MLP neurons of a small language model. Each row is named by its layer, matrix (up: input weights) and neuron, and shows model dimensions 256-511. Each number is 128 + 32 x the weight over its row's rms, rounded and kept within 0 to 255. Numbers have three digits each.
After each neuron's rows, "fires on" lists the tokens most often at its 100 highest values on Wikipedia text that the model never trained on.

L3.up1037:094139130091098091156107124158168100162109129123112122124145083141116128088094112163152150135120083047134096165166093054149158158126118174129131201129115102129109117123184124073141050116114118110146094104038145079098146130176154122121090072151157113146135074114124060124126091190130125136126127084164151177068181182114139156160118162131118122136156147156184168144125096023140179163145124120160112179175154094114092119168118132149212143176114105105180149117162128089125157107105140149186100135103101135101135108127182171067140119100168103159171112112169137164086148147105086154117110108015165067143087131108142169132119156139127119110135139120111164175119135117162109114107142111098122120139158152114114094091095170128066101100093152139161090160180130110146125145205059
fires on: "1", "2", " sent"

L5.up1196:115143156135116167124161114083093167164145115085150080130106101144101157151159122085095116128099080160104148122116144115108132171120165109111120170111189148149143099132124156109133126116141085104075097108136114104158113094140140119187088123091097172058112114135146109126044108119152179090083083166143201114150091136101090061126104123108079119157103143160122141174129164134164087114135106127124137102137120118158160170076124088168118113154098120160042114064165138130171088145167099135138077109141162114177129173156107135193060193147091176140134172110104193135113103140141096077138093128105106130094115151152124117133167157122116137227081161084159185146082121131140074147126146163104105128088108190117100150136134149161154092126158130148155129130138092117122106116076167
fires on: " B", " year", " of", "===\n\n", " out", "ues"

L3.up1625:142109089154095141129148083172115083090198105157116092092098101188109157177105184082101113144099047170133133197104088046154130128114073107151108073064053085059111085162093097093137119147160114116084127176058105125139109117142127162168063144125164090140170129136099126102116136109141128115169102143078122144128192145172084147153175110105156129166164126155118145162134127130145159157100126124093139116148159205180124144148156103125191151108124090137191113075175100119202160169117131153120120098132130115148164135122117116165140090079113141135098106141133171110113099122131154142122124113127213111182128112167126123139194092129136135094093135158143132163120137118062130106164126121174146134115083152079140073173133175115137130089125119086138111168165075154132145115126125
fires on: " of", " was", " is", " for", "atic"

L5.up860:105154088104172107117174184088100133154106183151116107151183101064096136118154149111146092085153129117085125119144151109167111140115119161072138063110198097102149143098159116135160132167113170096114134080122151162115166148197084148117134110144133171106148168196058119098125124130135137085140118122122171157124162123152179157145095179131080091127159094118119135150112150130181153094142132131135144149142135168194127035115142126121105221111121166135115120098058136107098105134123140088197062109114143093131168172155150204150177130101095192130142134146092135143115119057141164142081093130081097109096125118160141085135159144147197120181127110153163150143161149124246122148167157134140147104168089144138152135153080130073126114159155138129098154139175076042174103079157154
fires on: "1", "3", "2", ".", "0", "9"

L3.up1836:140105109164065116115144113162116095090120111157195122092132082106130135079134156125133120134096110149084105115159128156126143169139057102085144109070111145110125128141135100153129110148110118077100082081174098100139133155096109173119145090130140126087138108178116112110171116134144068080149125144123066179153096108142175142076062109129234083107135134147116099174094197174129119103169226147135173141136163131185164071152106148176157084164118176099153120145162138167136110145115172139102135124120171160111154127155122106109138134148142151097148133049093152131142153165194170101158135102120160169102128100158101161151046143126118172088152101131128138109219081101169109142151159120100174106089145178125139174184181119064140092122109171141138095126082127149114151152177124
fires on: " ", "–", " March", " Ass"

L3.up1930:179162142081127161135175154112134176162155124084150071178140158156102126156131114132111092073112128168151183123102082136125049116100115128173059100131094111154120138148102084165136101125164114121129080137098117139117150104155117170154161092071149090065119118139135157133087105149159100126121143136127181120124143077183104109140116119118074123173115150109120159132125220139195121059080160100114147182143098149120158134130137094136189213102154144098166126089094126166154129142132131102186111116202162112144123198186077166112129045104060119126170108108101116118102143180135084136110128186126123164104089157123153123096107131140149122114082143131136122144098124172170106134120130118151169121155159168094149178136108188121117114159154136133137174115134147085076163067159130
fires on: " ", " of", " /", " in", "ax"

L5.up52:135064097151066112110151129080128143136092124140113099090164147115131106121158171175111128182101160112150077141092177054129110120147086129165128105109150115081122120102083092163137128056148139115077123088124193127158094095151171158133122166127146156183198119124087090104149078165115092123114142135087087171077150162110075121078086097133086126160178097196121143141190092136098151134144149084148179178147113087134143116176180106108187148078091120126121067111137181108186111128174181149145054150111154140124131131177125126120140136129154100154141148180138169117134064082137172082206095145116132130114116056158130112121111140114111165183161129193150087095142127088146116167191112089174095140141116140115124126135161123120150067168162137092116102122118091096085101075098184
fires on: " of", " and", " /", " in", " player", " assistant"

L5.up866:120153152113133183157115114111113156053149122175136090133172123137153120111180122155141107099089080222090066111106118122148134101124086122091081103231102134073135121125113157104104160063121138152148131118140069139136181142206161213180210113146102119112100111126150138153088070134097133154183093113163155134129065145099118130091113115130127149120106102091160129093133134080110063162135128169122118180120096128098107075162082117104136097076108092166073115157159127100138129082139170139126156087114086139140101109071126085079184089147131075118159145093133148124127085153092115114116092108127143132129096092084076131131142126122101112116122124140190098112178147095112127164139142178073097108070151109094075153097119099125142153156100152149106108158164128142150160175126187
fires on: "s", "ou", "p", "th", " We", "ham"

L5.up1455:158164157099150159173135167098073090046161134105143080104166159121114152077119205080107191087096135118116122152120098103132188146155139153148108131094103112116088104176190152185157133138128037125112064136094150114151193170075098165184098110063228150095128113134052127102148166144138125092142141169144110157096127155162115170165185152126084056119124100125087068168143214132119149147147118167100127187076120139179128107122105099091129182151146096161074142108132188136168134086178129105188125079056108133165124116147198105162124181136096121122130165170121139138125170165131131076124098178068075185087124134139101144184184086120141113154097125093155136136118132048102123114154161121125217119121082147123108068190118132123127147131115088083174062175148106110140091130129198
fires on: "s", " (", "\"", " Navy", " School", " in"

L3.up1921:166131111193112112140129151163109123189131109126081090128172142110096131125112084187119116125161100080065085135118134082135138122127152100155066156127160099059187092124082126173139130103157079142146145086155110096115126084149082173177156111122219208118107143092144119125178163094156108122126066138098173142093146155135098151117122191119134142151186136095167098111131166121128092161112229123093165147132140175150173201143115131107140107103150115191135124128167122139132108166130103124096095096083150127172085143143171148121134102190104119224140150143150136157109104115144127138067106126102109102132142174148123125071109176146088157141124104084102135155143111084116153209158179078145133117138158123100136125144138110134096160131139101097148140137177124067056138154050110
fires on: "j", " General", "ies"

L3.up433:096196082099145135156172133104122083128136130144114076134165067136134126099120107166103143043127107154096143133170129183152092136163169080098108163122127124050086129128093142155097144136156080117094107072113117126095162171100091176105078168052143080155116068173151140144154115126156091134119076131139110096147118092120090107153166176082071073124114102127087130129078154127120143102090175135132177176134118203160154138129185090171163167126099158087186104124088132088120113114072137139129064118155138156167109159105120143091119148149175103086159117162107137157111156146145108099109154128132096173159131143079126135152139125107127124105108132161157124124118144135090123178134143166143130138081087147119138147143123180156112140170128187120201141156146108086154168158133147
fires on: ".", ".\n\n", ".\"\n\n", " China", " B"

L5.up938:119149110152099070181183147103147130141176143134182129124137007092108117118090091135095129110159171170134117183128069128130117133141109137168129172109131102127120139113144209188083132114110115160151090176163095119133218117099156073098130159094122097160126108119150161137139135097131081127097183105118158131082050135127109126139116134182116173141163082115154135105114056159136118153095188138117113129088174073112143135116041132100093127140162158129191176125154096162129085126104153103134133105109138053129076150164108074116093147175110062127110168107166114105124112125117112124123103127144109128098133118168160139116133147164175136080185092118116101131106120076189108127108139150142116128146127159119125140097106109123127130111166192107144044096099113102190119157137128
fires on: "0", "1", "2", "3", " children"

L3.up1307:112157104172104192137086210107133127136132098173109161132140101142134120143114105133100115119132158081108162167105190093136086177192178115159130154103138140058088145131111091125158104124116089156101110027153126144147130116136114129121064175141188127135165141205171149137138144104159095117103134141169150130135153130139146110126135124102122101086131127116145123255116135124117094100130153179153125126210110144165108110143125092140192202136085188098132154063051109145151090081179136119114043128189174148138092142132149112072117110178095156103144083151124171144126138116139139097101087172105094128162166118142152195111099093103103147103147133116143150152122096117109148172091109209166162118150168137074084182110093127081080110161185162115169212141138123118156096150101145
fires on: ".\n\n", "-", "|", ".\"\n\n", ".", ".\n"

L5.up705:087167161116098097120117098120134138152151104118101134141091070116098185090164142129111107079106057191071144116157148140138088150093134130104121159071188109122162085144141145106150150096160123161024064098102077153128131144110123172125145106161156139076107132187111116126096146126179073101075103111138126171149161164122147128108103203105154108160128135162113104127120133124160103133116148080144112150068143151173090134146107127126135150113140145147131147091073139129130108109190104136150139142080113110118140162113190109135162199116119094102144170146132165135117154130156166144097076148096143166166105154155119107151165171116109200123103144106171114169168099117189118108136185130155170094154138102112138185151128142124090060110119148157150144094118118177133130131172137
fires on: " in", " of"

L3.up1968:151167210148094121223129101127070031182105072183113114156120109110186133140078109178153143143161206121152101139122121083145154111137162055124054145117097153134153143183174153102101124186096086129111109136180152080112153080168138115106091101104102141149088110118140160170127132126093194144118160196164115116100108054106115116085126098158143143127148100158166149151137089132136103141167121122119161080104125145183139094096142123119143124166146198132116140162158130114101098105161133157146051136180094138129129090184157125125150158181068148079120124067133130122119119166107110090151174176118115113165128120132188145142145117104135157096083094148183112124052177177138112139110043083128095162124135158084128069062125069090115142151080124115084122108173134077145095181138093
fires on: " |", "t", "all", "it", "u"

L5.up2035:168092086119143123158178139137060149086158128190184145159109135148161082130152224137083176137152179112097141229160104086175162165157090098181058189132119110015146117118094147126124100086165142134143071069122168089122126161112194105128163147139174120100128124158163129135125113140164156130144145085151163147118104135138062149081146099131142133123122078149117162097200114118132083092164172146103101132068161130127115087116144101144110139163162152166131151122103151177110090130118107091148106077151129163116059130092098140057114124115157107175067162064184125089108136136116147127172114113198114159100082143129137161152112134125098143151093148103114127111067165140164144146147117115157122068147155117133092128156100183155128072085138180113121050107116150126150127103104119
fires on: "2", "3", " station", "6", "4", "5"

L3.up1819:155118103134167119154154126066110123095162151154128120111130079125118163139129127117140117072103186120171172151107140113149158193126076148125132110113160113063102068112098126089152148158095081144145123092151089106192105132112093159117096116100123096134083075115148163166130150150100046038131120131167100129086159158066125123053173150120163127080176110151080143204122154163092100097073149220096085148091135107151139159143096125066122199109113138095213155111135132143163125087140091135111071130136176092192155087125143082067080133175163080126107145123044160175120120124136133102134163110085108128157116159115115140120199140100116106085153132143161129139166098195104093132116153173190126069118111190076140091136040070123127113160114185118169138120165151119150140165099128
fires on: ".\n\n", "\n", "ition", "ome", "|", ".\n"

L3.up358:151138129144145149114131125123095141153168142096055081105149086104198115105123114093097097130125072129133123148134091113126118186132052181125121131184094116152126096161147072119158115145139133142129051114106082130162121136119146185132180086114171128147141180118161111103151156134149143138163198101098124146135183096156082075095133080100176158114106080135166135149135096121185101127116103154070113130117158135139170071148140097086170166117204087159157101088139072164128150183127161081144108114127105091118125129134125088112168133089125127081088142173166150129124169112156142151147121119112177118197095105105083117160117121170105146074106075164131083115144103167174123126152121130074125165103106160172082120116085116138114142153057102126155082073108085099145100122121135
fires on: "ar", "ir", "ate", "′", "'s"

L3.up111:121131109143182129097126110096127140092145131091051089139149172167155150103086166094122134149092189106103149130138147130127107129127144110107145105076120095144119058168101113150136121150087107152087113137103119115165139120156095111154126123134145133191174129151121130076108131126129141135146075127091155163165135134118096133170164227144176137105128106125104144165179157179138160150142097075148118116157156177135140087114098126198092134103116104114149137075158089170138169160118118176150085124172126178154142198172134122128175115158130137104078159112148111135134099108142114121124146154195142156100104096149197153098165102133127134082148080170109177206098095111173103119157075101150111156168105134116211088139137108137132052146128144143120100145036063130115142080149152
fires on: "er"

L3.up1881:119151146198117141164123098080139083115125129127132119114114140100118119143146153148101100095114116128115160133121134109126153174150171079127155172138167091109142114112102182145153140167099126112093116032165133129138078145078125160136109106109120084132103113161147153148088136111140125043116131164140143178081203095147147148104092101112119128112103141104105071149089141106144105124133140176184179117184144163190130148142173111155082171138151104144131194136141135146157079093139183062145083119152201143171138164155082147166135132108078077165137094115101168126132147136142125126131154115115072162121136156154142179131139122050150119057081144102083168126108183105112159148105088181162151145076102125116136143125154091157042140087147147104156121198143116087122130144167159
fires on: "ing", ".\n\n", ".", " of"

L5.up761:144097118128159113154113140064130094111146125120118124108163156120096121108088142144087138147146142118125126155171080081137112137187200049077112125144128088114136121122148096120101113104044110141113143135097109132134121156082171125159143147159085166136110120180114158130134107130169109107139155162119168148133074147112105133101099157077080087082047129153151120126103136197077093093156123212059111183108045156146163134106078109156143117189131107162112055100147142092181144075143151144130084074114139145190018149169123090112103176166090155178135149115097126100103132169147170154069149125128135169125100139114137088147162127141147174139164082104160114051136102136137146133116207183134088079144102097143105151141126104089129139098129122176112107132167118156128167149142145
fires on: ",", " so", " time", " Because", "s"

L5.up1462:137103112153115165137101127000058106131118093119191163132094108151121155146162168137094021152126071115107103166104133104152163141149096096139105103091121107128123055087170114161157125087029110103029080093156109149141082111112131152211149110092168116110148106153145081102108112101176108127117127131194095185109123168182144155074144128122129096117155140113101125140156191101113112127131157167164185140081094121163067096152202081150140142112113143172112178100145158118144119146130063083152122107115178099197129139129135148150152183169132125157114104177103141146112169129165100149130135146142095148176135123129116061173103144074130132113117098121083117140127085116125119063093181172139164124203118115130090141127113061172067110143127081121089149162128155100136148182131160
fires on: " was", " (", " \"", " is", " from", "s"

L3.up527:092106129157106099153130154080085132068160123130094074155115151219184104112145120108077117102142097125116189153164155136149126191154100160126111123182137160135092095122126064126208153148112106168109118060150116124165114142130094202126152148119092158119156152211162152128113155097114106118125114106154157118099145153137110189119163133085123118104189146117063086134167173153178127163122144120121151094119141119119092096139167056083145157070077099109155148137083153102169179089171101131160084107147094115120136128151117069071102180144137129092132109154084137118129146107153149160128114137127112106108127071164090112128143129136131093107096131151203099186072143100042128150093182148116163123119152110129128121174102075141100143127135156071110176090173140110120129118147127
fires on: ".\n\n", ".\"\n\n", "ur", "\n"

L3.up1758:155134091144062173136117107152105160202146107152099128168136135070160139108097138183148134123122160082080080155133140105135165131120101092108117119111140092100137075147113162085100158143107127173119107075080116138121165188122143140140190085150112144075159156151099117139107122165166102211097195130097078174101150162169162134122165068101147148103136100118113097109101067133108151119126126073096138094174155089094124105167140121171116123176165168123116165170174140152134116133212137073133155108159127158145105129139057135124163113127130167105118127160124111120155131156108122146034126121148112049170122152129171158137213120137144126115076060189148146079158135152125088117093102126079114109119179136107091088091129143207143150153081124141155114092128160111130128101120152
fires on: " |", " ch", "_", "-"

L5.up1775:095079044092085089181154152120188123158119117178160100068102132158153144113103158127081154076088118111120125180181134140197126089165143135139069104075154126066108164118139174131093104109088158126170123153144131128126100139132148087116154095107138129121098073129115123155188122178100153143093136157174151123104105140089109128093083143160152101155110136139143098163147136094133137155183121154122125048086120147130119114113145123164141147152162092148112108142088203183143109053116154125104074122104200104135141134097118107116116146119115112128114108098116130084113122112109149114151061100146106134130069093146179110151081177183200069127071134084154053093071094140150117118121124119162167158136140135127119129124135136095126169132162112098137109089140143088071180074151116
fires on: "4", "9", "m", " War", " Mac", " Pe"

L3.up1821:080129104144139151126121107138064091084131147172128082137105100128141185079163095099118157177099110126086124126182131165146123143120113019104066106098103116135124095152087147175225116115126117097078124128127145120164147097088156060126087148099124091128152080094140076161214174127135119098123127104161147129180146107149138109067128155099097075114193141105064067148119131159166157170135158124145081074133131179090100088083130113143066070161081077153152108154090117115187124135143112116161115128089185173111111109107095163125096098140180166112162112132116187106106088134125139116082152157091122091138119168145113081099114178139134095196135106108144140170151039110114185094122124128099113130104188133097206116146081129081187107130109166126155141120082058091144147137199137
fires on: " ", " by", "el", " of"

L5.up2030:091156062150150111137099146098079089100167123167102116108116119084102165148153131141092074135143129173076158144198100104139138143155086139132135064170143100112151112129108148228137085122114144184137152145139110130100127088156129129146156171054177192134081126191156124065120091129135154092106084082156109147132143136151147131079097116087128127150117152143151090110110113136127075046132119185120160122169131130157163123101095146132132146180107188153068119119107094091171134132114086076133073109147202084130115167155101185137130139185045143189148116174123095111112181186152119134171107132112126152095148117171099088136129146140132161137132108091164139105129082153124145163157160150148096143170116133125079116131116145187078079133121082128193117133095080157088135136068148
fires on: ",", " and", " time", " June", " years"

L5.up1700:121110057052090129144114108106135089117141102094153119161104136166111111101116174124103132129135120092148113146143101176127156090133140128119163179127157130142076046146093148129137135102110075109034129111123106113149099146139097139147116120126211154113135126158123104081103128103124194168096150150156140168130099169214115113177111117114127111063090064077116111119141205105134128156090089201107111149114111148122112113192101086101150116081155154113092134057114116176174135173144164135162103086163179105160104109156158113114080065139098126148105158068139182192118130152102101106076110122111168140177078087117118124107100145125059127105165122134186090191140167115136101072144165157119108163143068103133084150193124160145086167105127128150115056137115091125106157144116098
fires on: ";", " and", " which", ",\""

L3.up1453:100146165116192078120199173159099117114124107126186107117073137133081117100213133132132119123109131131121176096112099110117114118182100126223115135123093137186129091119157126117156129082159095192080091114150096141080011149172094134112119159160160197176116138115129056131134134162162142083113145124099090158067117135165112147139127152142161151109089137123135094175140133133135119165138114099095119175178110162087114125119106132128140137156151100125088100139152188145141202087168210186180049154131150041165096135101180065148143136097137099121189159120152169134131118145146123078141105137127143184146129130071137125113114116143096190099112137123109134136152157103157107133123132118092183100090076158106095125108139189098085099138081126119172117100131125138132119113060145
fires on: "s", " in", " elected", "ism", " $", "raph"

L3.up1526:172150125147118181149170156095138119135127081074115074140153095159143142184154124178165082135116179070099089133131065160175079091193155195159135123107114145123144072216132118146108153124135133115129093176136112119119148171169173122160112129098169155037124172140156182122123123098106122154147112098141130200090140177147101124185132111146115145075112112164130122109163180136130133072063112195078115098183095092122093070162071099123151173086141170188119145140129109113151115085133077171131117083138081107149104154192143057118196148177137108172133120117148118186153079089104128157080143104158170160086146114149142099129091107127162092151074105116168073122016132092113069150129153191135103092109146081059084104108168171132173105205138155105119170136160119105182132112113158
fires on: "th", "\"", "f", "-", ")\n", " City"

L3.up532:127155116110146160164159183124103072110106063090168061121159129091132157061081068124102184102119145165155072116126143068124091141124150133153118120088136138173101035134150155161126154141099133141132178185121145112159166151125127161082176115105150137085110104148046124108163135135102159099114097121094103124094087075108071134169132154084164171117119095098106159176093156108143109098126138102115139149085107120159111072128112135157132071149181057221086142132116049143146065164142111179132126098108075130187148179169122119103146087124112130165118151194121152195137099158143123217065100154173115114130182152208153130100191100150172182117158173112155157142149072125146122164146161144167164143117161091166130141141118116096155112186155166094133127112150145096125134130160118
fires on: "y", "ies", " I"

L3.up76:088130124164106077148121160132112073079119135175134117120165112128112151127198111097125076109107096153111116158157140095150165091156159042154145163137093111149139082097192150108141057131158111121133115157145063127121124095139112164134102058087179163151139150175133178129131165112125119089085133171114146139121128096108106097157076183129123126189196093139181111171106090207149119145139102235143117096174139117163179122138158137103136152058071121138130087114119116113109105107162142141119102058202110152154102105109103166135182136164098159089140138120118122128118117157100107158128119155112086137100088135155116109131157092138104109139126118118158113129182153142158110148173074190144115138117057133133096134100198161143100126108121086170079136171115137119080090106124166
fires on: "8", "9", " century", "ably", "ung", " politics"

L3.up247:055087088163101143127177157089122132106161171093117117131132145118173155088161140110062153083123113126145160120164177162113100117088111123129136135113150159094112123137098180184170108071128153059138146094139108159075059128158156045139164111161121074159156118112133125165206120117155095126143055147058139152125091170154176059197080131145126166117161114134106154182113148141122137118118142131115125162167065147139095085114122145107104132062055142143152105137212162119143122166161169129104145117157117128065150126172058142146129112144126125144114185166059092133144088138094119075138162170162155115076143148101114114128151130124095152116159149149169107106136139142159120185202118094130071131103162144145119132184083075084108172152161106149129146156071110138086111156123171
fires on: " of", " to", " and", " with", " time"

L5.up492:096134015098139159126116122097111116120122146132134130139155174118102162118164200128157087099120113106092107100138140110128057169132117165073113156145152105093095068115144090123145210102106143090030158124103109131145152155168072165170108138137186113086181159172144107072140133144127144121079152122107145151121132118135155124141093166077136109140145130113123150104078131117138122143162148130167127188082131151204110106128116113162098179121113136147084159096106119174144105104161102140198098060127117055149097166138138140154201131129161139160120151151056125130107123147172167144106054157111106152088141115169104118159100152161065127100179089173132084155162094146201116109110163110145158138125098153144066145171100096161116083150144103132053125139133096115118152134150156
fires on: " and", " which", " |\n", ".", " "

L3.up1896:142176139108169079115094138132086193127107105149118110075155074096077143110108203085102111117082139110155078124138106106126122149135176107145100100102094157093160141172112110176166111124131138098141100122147188113144112131124067183110042137139115083150104159163102090077175114110152148136161165152183071180187156113194180131095107121064099110129126124108144130151084101112087090108104136112155119128164129144172143091183145082114164110150182079129103080111099119128126068129125163114133150133136107138194149132116152092187188114171157086107103146140078190127125138064178064103163132146141133145121139191090156157094104142137148134143076051132125129150124096158158126099118154127162215144117042152116146139124104170107152188150133096122084105135120142147102124126143104
fires on: " about", "ary", " =\n\n", " contract"

L3.up1389:146167151061191099123138153164133144136140117127123112157090122114109102112132024084152180148161118091164158208143120101128120150169153129127076149094171111112175123110106108125104096116134098141126123148086085149172140142157142117144142100140143136144163157161120153091092146112126131142142116062064118084096103128117081120133097135086126036120160126128102170091209112169130217133153143176079168138094080178180138130175165145144142116126125147155144111127122106135124159071083134111154116160093087148110118120160094063082113110173049180172177097069120128108113112175115122101082121146091118125116083122110124117153138123140081139095086162079102171104133182054157138114127155139158105089087127113110125096110093153153113108073126144128154090167116127168156119129153128
fires on: "2", "ag", " Board", "re"

L5.up633:046117108165160155159126175096138095104116152189108101151155091073138211098196105187152138113186093073136138141150069118138133159179187129141129112075137209132125127116135217121100171136100154149122137118112079130095133118109139145129113111139141134152106137165161150104095107105171125110173181097164137117121175136122158118094125112094101125116116141110126098112130168126150085090132143208137102147121149133173082132104200184125198173132156095217136146095173068163175126080109132101114064119132130113155081109174154119105147104144097172149132137137120146189122117108181108105128075131117106131113150170133122143096134154160140130093171106148091126120148085134151187224107111123084126151187113152081101122131095089160141123107138110168151144153102046078064096081140126
fires on: " ", "1", "3"

L3.up1247:121078085122212126184161168138137105091155133123098082161153141109079125145175158093109122132167122162150161151193135172166116139111164175151137099064074078099159106113110128157119142191172131149113132066122144133120076107149177158139131077131194132188107198140113085148074173145163155150112105125117133107103139125101088129072153110127140099181122119153174164151183144180145133086142087122111164073150178109127064153084141165195108134106134115114205080087132170133125141151160106103142124155188109144120137123166128122145131120139101165131130135148129119153010116115129117115126125092120139177144099132093055145105148176144117183166133140177128076125113130079113111080174085170145087150091083130079164081144074137129146121088106153103100114141092119155100195142103128
fires on: "son", "od", "ops", "s", "ice", "ic"

L3.up1856:049077150191123142130137192127148181160126093086207046140223080104125139112128057158124202159103108180124171122145104086138158123133132104108109127187089113071166068125118140212157138088080121158106127130149134104180131110096152087167106118113117161088155150172122120097151127145097125141146091118124089132099087062124135152124107149056133186109201142111101126152048176137142130138149156129125137184080107184138075102115113141183156114147138107122130129072118144097147098122104161109147121121141084093165086134144147141122114093118118082141134107101074131148106067154191144133127116198115108143077148136094138157112134105145116171117114157114135180149095125124106181136152111172187110162087117126105124154127140122089103169187160172007101139176149133127125123123145123
fires on: " I", " O", " young", " II", "I"

L5.up37:113122112115157098135099192062089209138114176148103121212164078086138100065119110176122219092161153085115164123126110123129111095149075124134128123110144131073139125142114192121202140164106146144128131111133085190142177135151128127127134146163173102109122101168123172181126163149149127072137178088110139125052161163134109095106061085169122143078158164120128175154071124169095080129099104142153137136147113100168062130144134117086168183116161115148132115142193184136145135112151176100141022139151138153157068133195134108152133148105134106176111146118090149148121098131150166108129117188136095137059101137081105121064114151104075148125131159112154136122185184134128085202107167086128108134161088138115111125147119107131157145104092103074161130150182129126111129019149103
fires on: " ", "7", "3", "2"

L3.up1160:112141029130098139179124125093117158175095143093135142115096116168111152118170092167153123123092172101097120172126125084144142101152164122150116114193098117126106143176184123136134109118084136132129160099181121149141137176147142158096115130122139088173169122134143214145194137080139131088114126121093120118122189137155146089095105111104171152152198103153085134156080115167164118191103133167061134140166133110147162136111139151096109145177138111121118139079192152159117073142092140087166052039183154126137171136151052113137068127096186181157137107160162129120100146150125113151115177141170128147162165112055126120159141131127164105094130154166099108116136126137095122125131165104211064118093088096124136138150083162125141145144149161104089098085170150089164196097161105
fires on: ":", " of", "ats", " CD", "h", ","

L5.up1726:131096090161154152106073076151105126132165127175138088106164147125143067078113157117114152169073072165157128135169121108143065114146105133134129107115084132147068127195136102095158112117115140151107128192113124105168136109128149142186111084137178102156140100125116092083149175120140098108118151120107121213081169074143105161123134165069193124099092134151169145128112131095146140126117120117115165108067110137115104103172159046107149104079101162174123145082174143108177134183105171123145120102150120126129159159128135110140117079151141097153103159165159161096115112115134139151109126104102216109130154127128126108155160110089114145106117123112064097137108109166087082080175153117163080137152090184099138105149061130188146114101081091146114144155018110133087097156083127
fires on: " was", " as", " de", " is", " ("

L3.up561:113109158133164166115065083120152130084145078175086069099195107135131141159138111112119139094082100149148081135110246072145120195146136146146094155159181105095164124147105101142164096160153101128133152103155101129147133144079118164088112085134126130069166093158127121123108146070133150125076064145165109094181146134160124149163146086114114088118126105163127133151118152168145093149141149163170149139162088141143084172148139113118124143107063138097111168090113143089190086125160138102129152149135144162151129128088134106129143167150136099090151099133126165129123078082111166121107064137121070140109076113171129119118125093105148138064138128106139116104139171148100169207090148103153125105133125127139149128160137069160153157111134145183133063123151212126089110194111113
fires on: "|", "and", ".\n\n", "aur"

L3.up853:099147147171111125126151154209161128088099113104082097077146092126109105088147096095135141111133161123126141118197051167131161144138103119110116134035097092108095093145109165107122121133128079149128141163121077099134105199127116136119132077132086082072153154138135158122134155155152103148128156180150109113122070107092149119139138174129148131133128125148089128100136126087133204127190124132168159144148128102132102138157121122199121128087129100110152097129177136078120095126147152153090074110179130180124089175068152120090156094173163159208120144116114194152152102089116166102128173077158154113107037067139107127113097100153069110092104143106169152164116099111147156131163128135192165134113126156066119082100137094130128119115149173168134075139115111138087168105098116
fires on: "4", "8", "a", "uan"

L5.up754:146120110172136119132117110104124145138089150061089120069168086120088137099141180148093108132150075149117159171152102076159154141121101116087126132082125116169112124146114132103118094143167103189101113154127148148122095129132120176158096126171168104163149122183083121077109091106092110080079084126123130160119149113128079077086102147108135132109115147177124098144129092191150105134145144178087143107056108154155162146121122125087150087100141053175162136098176089071128118141144101128130101107137130082207131145183182161125127075090152111152133115175102119157099144128138118147132186123107133128124117081132176094173135090154148162143076141090148063152173097223130164129128148119080163152127094088120140160189132108107125105137151160110093135196123159111121150148155159
fires on: " of", ",", "2", " was"

L5.up672:141056073132176082132069144136118170133175137140073146142109143109139156134101105102140118147082084153154135129134072096161152146107150075162105125146123095123164151083136083114159111138135078138106119179131170166117156189095149138078063114081090093155137117104137141143137113100198108137079117126122131126093137184134149177115081152114115117055155144125180156175123116143138152137125092159114103127139074127171112125187112141113151168146084112105124100145106188075119089122148135095131089123132106164146088100175117157097167214186096181134192115173072093160139116117146123091116190102092144117095133158095086124150103120138170122119193080125167170152125164173132100109129160177181104128127093166101153141132107080185119097103090152163166149137130087169173088094117179
fires on: "0", "9", "8", " events", "ont"

L3.up1404:149157139119168139129156060106134140106178125157125121162130098162122152158133162083114100196164080134160101116078184143140094156134099101144161113113134120141089179111100109084156169124166137153137132065097126138090087100131163097104089184125037104126141146143172142110112144174154149133074130104166138068094148151157116099146157106190113148165128152067089123102134106183140100131117169164142153121194193076131179142103105084095142103115093137109156152126149107101129129110096114183092111146143136136148103160099090113146075109144116162083114085202121147177104115162147126125134127202127121102219140128126084078143135111141212111124150111084197140212106089058121162145080118146220060109085122078135178153168167139089140117079091178099107192152144078158129099143144091
fires on: " of", " |", "ing", " "